{
  "n_layer": 16,
  "head_dim": 128,
  "activation": "tanh_gelu",
  "tie_embeddings": true,
  "parallel_block": false,
  "init_std_qkv": 0.0197,
  "init_std_up": 0.0197,
  "beta1": 0.9,
  "grad_clip": 0.5,
  "decay_fraction": 0.928,
  "final_lr_fraction": 0.02,
  "seq_len": 128
}
MLP neurons of a small language model. Each row is named by its layer, matrix (up: input weights; down: output weights) and neuron, and shows model dimensions 144-207. Each number is 50 + 15 x the weight over its row's rms, rounded and kept within 0 to 99.
After each neuron's rows, "fires after" lists the tokens most often just before its 100 highest values on Wikipedia text that the model never trained on.

L8.up416:47 60 55 45 54 60 58 31 59 49 50 62 77 65 76 44 47 32 43 57 40 47 60 59 58 26 56 65 43 43 60 60 45 67 43 60 74 34 30 60 54 52 78 49 28 26 51 63 61 62 41 32 33 53 46 43 67 17 73 35 56 68 33 59
L8.down416:59 30 51 38 93 61 34 49 41 46 33 56 38 62 64 46 53 69 56 77 60 60 61 47 58 55 68 57 25 29 46 33 58 43 45 51 60 70 74 55 22 41 49 30 77 45 49 52 53 28 49 42 51 71 49 63 61 28 59 39 21 53 69 42
fires after: " ", "w", "s", " st"

L5.up873:44 50 49 39 33 51 49 57 55 50 39 41 51 35 66 68 47 54 00 69 35 56 50 66 71 42 53 52 64 53 28 46 43 37 43 72 57 59 35 31 79 52 84 42 40 75 30 55 65 56 56 45 43 38 57 38 53 27 83 47 37 38 44 40
L5.down873:64 54 61 31 46 68 19 57 50 47 64 67 35 71 70 43 53 69 64 52 72 32 45 41 71 30 74 42 53 61 45 44 40 51 30 86 28 38 67 49 29 39 49 44 55 47 43 52 40 36 45 36 35 39 61 55 60 55 39 66 56 56 35 62
fires after: "e", "o", "u", "er", "h", "a"

L4.up661:44 48 38 42 87 63 32 46 39 30 43 33 49 50 29 51 56 59 54 45 62 26 38 67 47 40 38 58 40 71 42 80 70 62 77 43 39 39 81 49 44 57 67 29 79 51 58 38 44 44 61 53 49 42 49 30 20 50 49 51 64 66 25 62
L4.down661:66 49 38 46 55 58 25 48 34 58 73 56 23 37 51 52 54 50 74 39 52 69 49 37 80 57 36 49 40 22 32 11 62 96 48 47 48 80 49 47 72 43 50 44 43 51 52 25 43 61 42 29 54 74 20 50 56 69 39 65 52 50 48 62
fires after: "r", " S", "er", " c", "or", "th"

L3.up273:64 41 31 27 60 51 56 56 52 42 47 25 51 43 63 39 45 81 56 58 48 64 36 50 37 50 59 64 55 70 39 40 34 51 51 72 49 57 74 44 54 44 43 53 52 86 27 42 55 72 54 47 25 60 79 82 44 10 75 42 21 34 43 56
L3.down273:34 47 58 53 73 57 62 43 40 55 54 68 55 55 73 31 46 66 43 49 30 51 26 48 75 32 67 44 20 43 41 52 35 51 51 32 62 48 60 67 39 27 52 60 76 57 41 38 15 21 41 44 35 51 59 39 59 47 47 57 63 62 38 48
fires after: "e", "o", "in", " the", "ot"

L3.up815:50 60 35 59 44 69 58 70 46 77 54 52 28 23 45 67 81 66 73 37 54 15 47 42 75 80 54 34 45 58 52 40 50 67 55 43 58 39 21 78 67 54 92 39 32 62 34 63 41 36 36 84 49 59 66 59 61 76 43 32 68 57 34 60
L3.down815:53 30 52 49 45 63 58 75 48 42 60 64 42 49 51 60 50 79 61 31 41 00 57 64 54 57 36 21 74 65 29 61 64 48 71 62 48 59 49 56 79 55 53 23 82 55 39 73 26 46 53 34 45 89 54 32 50 49 72 51 57 29 43 82
fires after: "c", "ec", "oc", "y", "is"

L3.up307:36 61 65 35 53 59 60 53 45 35 46 62 23 61 62 62 36 20 61 47 54 63 48 26 44 55 56 55 19 35 23 33 57 49 55 62 24 59 66 58 45 52 69 51 47 62 46 59 73 39 21 75 45 28 76 63 44 54 28 46 52 37 55 38
L3.down307:41 59 42 41 36 40 36 57 44 36 26 76 52 42 59 19 36 56 66 16 44 44 68 55 57 36 37 32 54 43 55 36 36 79 60 37 50 39 69 51 47 33 54 78 61 37 46 39 40 53 71 43 57 39 47 32 46 42 68 46 67 65 62 59
fires after: " S", " A", " C", " B", "ol", " G"

L7.up727:63 74 32 70 84 47 38 49 70 45 51 41 45 32 57 59 24 37 77 70 53 68 55 29 28 47 45 61 37 68 40 29 82 48 70 37 71 51 54 22 69 55 40 09 65 43 50 64 42 37 55 54 34 43 50 71 27 71 28 43 38 36 49 43
L7.down727:61 49 38 60 24 36 61 47 48 65 64 67 44 44 54 51 56 62 45 39 36 62 53 45 32 54 64 53 64 32 50 60 57 80 25 45 52 50 33 25 43 54 30 47 68 64 50 82 72 36 43 52 41 48 41 36 52 34 63 49 63 36 69 56
fires after: "or", "r", "ar", "n", "i"

L4.up879:58 44 61 51 71 32 64 47 72 16 45 34 53 30 53 65 47 43 63 28 58 48 80 35 34 44 53 39 59 58 54 74 47 51 88 59 60 74 46 47 47 44 49 51 54 54 59 54 45 80 51 75 46 56 45 38 53 48 49 42 61 35 64 53
L4.down879:51 54 44 55 49 66 76 75 65 51 69 51 75 32 59 63 55 64 77 47 22 16 54 40 50 55 37 39 55 46 57 60 68 31 49 38 64 39 48 59 65 57 58 52 38 26 59 38 38 49 27 41 32 34 48 67 58 60 57 68 52 50 91 57
fires after: "th", "r", "m", "ra"

L3.up117:27 56 47 40 87 22 22 46 45 15 48 35 61 36 51 78 53 46 47 61 60 34 62 54 59 49 62 51 49 42 44 57 37 51 49 82 52 95 57 49 25 65 38 71 64 70 46 75 65 82 46 83 43 07 67 57 24 53 48 20 63 53 69 53
L3.down117:55 38 31 43 39 66 44 49 22 48 38 59 51 58 36 67 94 62 53 65 51 88 42 30 43 49 62 49 44 49 62 56 57 25 51 13 40 23 57 58 26 88 54 73 32 26 68 49 61 53 22 47 67 59 49 65 51 55 51 49 53 55 54 65
fires after: "h", "n", "th", "e", " The", "m"

L4.up347:44 43 74 20 46 32 71 32 66 65 37 70 41 47 43 63 42 23 60 23 47 53 67 46 30 55 39 35 36 53 56 23 42 44 43 73 43 40 59 61 36 45 47 65 60 67 88 58 22 80 76 53 45 27 42 63 63 33 54 42 52 52 62 37
L4.down347:26 53 56 49 46 51 34 34 61 24 74 48 82 58 53 54 64 58 39 39 44 79 51 59 33 32 26 44 45 63 55 34 24 65 30 48 64 36 44 40 56 56 47 49 59 65 51 51 37 67 58 45 64 73 54 35 70 54 47 15 66 25 36 46
fires after: "ol", "l", ".", "le"

L5.up183:44 71 37 62 47 34 57 36 47 36 65 68 33 61 42 86 74 85 57 51 57 44 59 26 48 59 67 56 56 67 36 63 44 74 14 49 34 34 42 89 42 30 50 50 20 76 73 40 61 28 50 24 54 64 64 38 42 67 67 61 82 46 86 36
L5.down183:64 78 48 49 32 31 35 53 40 35 62 59 40 61 53 58 41 97 26 38 63 60 73 31 74 49 36 66 30 55 52 44 43 61 54 32 55 44 58 43 51 71 25 64 58 38 48 55 27 58 60 31 59 51 44 71 55 48 39 58 59 35 45 62
fires after: "h", "it", " L", "f", " O", " o"

L3.up363:36 67 44 76 60 36 60 51 51 41 34 33 51 42 65 75 69 58 42 56 73 46 34 26 77 50 74 62 66 60 41 70 68 68 30 56 53 55 45 69 57 39 60 43 65 58 71 70 50 43 17 33 97 73 61 65 63 47 56 54 49 28 54 24
L3.down363:69 64 23 64 34 75 53 64 49 44 89 70 54 39 58 46 39 67 33 48 28 63 41 73 21 60 39 76 78 41 68 77 56 73 78 09 58 38 98 80 70 49 55 60 47 34 54 35 43 39 44 44 55 51 46 57 62 33 53 72 53 39 60 51
fires after: "et", "il", "it", "h", "um", "am"

L8.up440:11 51 67 60 42 47 35 30 39 49 44 52 72 48 52 37 50 31 31 44 23 57 62 63 77 59 54 75 48 24 60 56 46 63 51 31 77 35 28 41 47 74 83 37 55 64 46 54 78 55 42 41 27 38 53 63 49 38 59 46 41 50 27 76
L8.down440:56 59 66 47 45 63 17 29 79 61 35 66 39 49 54 31 32 44 52 55 36 52 34 40 28 38 78 95 55 34 39 35 55 37 56 46 57 67 43 59 49 35 48 37 59 23 45 45 47 53 40 52 34 66 42 56 41 59 53 48 57 43 35 50
fires after: " ", "or", "\n", "e", "s"

L4.up924:56 53 50 26 41 60 62 50 61 50 61 72 41 33 41 54 50 43 35 17 53 64 53 51 80 64 67 55 45 59 39 26 34 31 53 69 39 21 98 47 45 36 71 56 62 49 73 30 67 58 47 48 50 45 44 48 76 50 27 53 39 56 44 34
L4.down924:69 55 50 44 40 50 56 52 63 56 37 41 40 28 47 66 43 60 50 34 41 46 57 30 67 40 52 52 45 49 46 88 40 49 66 72 37 58 55 50 49 69 50 15 50 25 62 46 40 60 29 49 47 63 81 63 61 53 33 57 60 66 58 56
fires after: "c", "ep", " N", "r", "is", " F"

L4.up631:31 40 72 32 51 52 65 62 44 53 00 57 37 48 15 64 48 65 51 68 47 44 65 49 55 38 48 58 54 61 31 41 36 21 27 35 46 44 33 89 55 48 44 36 30 53 95 55 56 76 61 42 59 34 45 68 44 56 41 31 48 30 58 41
L4.down631:30 21 31 78 45 59 78 69 55 89 45 45 36 53 67 41 49 26 44 58 54 41 45 43 38 51 48 57 35 37 18 41 58 49 73 99 30 92 60 52 69 37 54 41 46 23 54 31 59 81 63 62 51 52 43 43 71 74 32 18 34 44 44 20
fires after: "l", " W", "ort", "ol", "al", " L"

L5.up557:49 56 61 54 58 69 70 53 69 42 37 52 62 49 24 46 60 44 24 64 57 64 41 56 38 14 52 49 61 56 30 57 50 27 56 43 58 56 51 41 67 50 65 38 25 36 20 35 49 60 82 43 43 44 33 84 43 45 48 44 41 46 68 35
L5.down557:27 61 41 31 50 62 44 63 59 53 61 65 44 37 31 50 51 62 53 58 58 59 55 45 72 35 52 58 61 46 58 33 13 44 53 77 45 41 88 64 58 36 59 74 43 30 36 32 64 44 61 48 35 70 33 22 21 59 43 84 66 51 44 32
fires after: "r", "ch", "er", "k", "s", "a"

L6.up932:31 52 69 65 57 64 52 61 28 26 19 58 42 50 40 53 49 30 56 47 36 69 58 70 57 65 54 38 57 50 54 44 51 31 59 60 53 78 39 58 37 52 43 34 51 55 22 48 71 81 42 61 51 39 57 25 49 33 29 45 76 27 47 43
L6.down932:62 12 55 73 33 55 63 49 40 34 74 35 46 33 25 43 42 60 31 40 57 40 44 43 46 41 37 55 54 56 51 75 54 88 24 48 60 37 69 31 25 66 28 63 50 30 50 36 65 54 34 54 41 46 68 59 45 41 40 53 82 65 57 45
fires after: "m", "==", " M", "em", "n", " and"

L3.up875:40 50 27 49 73 44 49 76 67 74 75 38 41 36 52 60 46 44 70 55 43 36 65 33 41 32 44 58 62 78 49 56 51 45 58 74 73 73 51 46 42 50 56 30 46 48 22 33 61 50 49 35 49 48 30 49 34 66 36 77 37 47 38 43
L3.down875:61 49 56 71 78 78 49 47 68 66 33 44 37 45 25 46 67 30 48 39 55 79 29 29 61 40 43 66 20 46 39 73 54 56 24 48 82 60 27 54 41 65 46 48 76 50 54 35 54 79 45 52 17 41 60 43 60 65 53 44 51 63 37 36
fires after: " d", " D", "i", "r", " v", "D"

L8.up68:40 46 52 19 51 48 76 52 38 65 27 51 39 44 54 65 33 52 48 30 68 64 55 42 70 25 44 39 26 36 28 28 53 53 59 63 37 69 53 40 52 67 64 51 45 61 32 58 39 64 40 26 52 25 50 55 55 72 45 48 41 39 86 51
L8.down68:46 29 64 42 57 41 58 35 18 67 82 52 60 45 35 50 64 52 55 70 72 56 24 67 58 62 37 43 56 59 69 68 09 53 34 46 58 40 57 69 48 33 42 45 80 36 36 78 39 37 65 62 53 36 29 52 47 66 55 83 63 55 32 38
fires after: " A", " E", " S", "om", "y", "A"

L6.up521:41 45 45 56 45 81 24 56 29 28 71 54 25 51 43 66 57 44 58 29 58 31 80 48 72 73 36 43 57 46 81 53 36 51 54 56 59 71 59 56 66 54 71 60 36 44 69 67 72 66 44 47 54 43 73 75 37 59 19 41 57 80 50 48
L6.down521:74 29 61 39 28 55 42 75 26 42 30 62 45 58 45 43 52 56 55 42 58 48 44 24 58 65 50 46 37 42 35 59 69 74 48 17 48 43 36 46 71 53 46 86 66 22 71 62 35 57 52 72 37 49 23 67 32 55 25 39 38 31 80 44
fires after: "c", "u", " c", "ic", "ec"

L3.up748:42 28 48 42 59 63 67 76 53 36 37 41 62 60 60 55 46 08 36 34 55 70 48 36 50 34 65 68 60 42 20 39 76 35 53 67 70 44 35 57 50 43 69 70 32 36 43 51 34 52 66 61 45 36 42 68 59 51 33 43 46 49 75 67
L3.down748:77 51 43 44 55 64 51 61 66 34 35 38 30 52 50 77 50 45 42 46 53 51 42 25 53 45 57 53 36 65 34 45 51 55 50 38 47 42 41 52 51 55 59 61 41 36 59 45 31 50 39 49 55 89 78 21 66 40 64 34 54 50 57 27
fires after: ".", " O"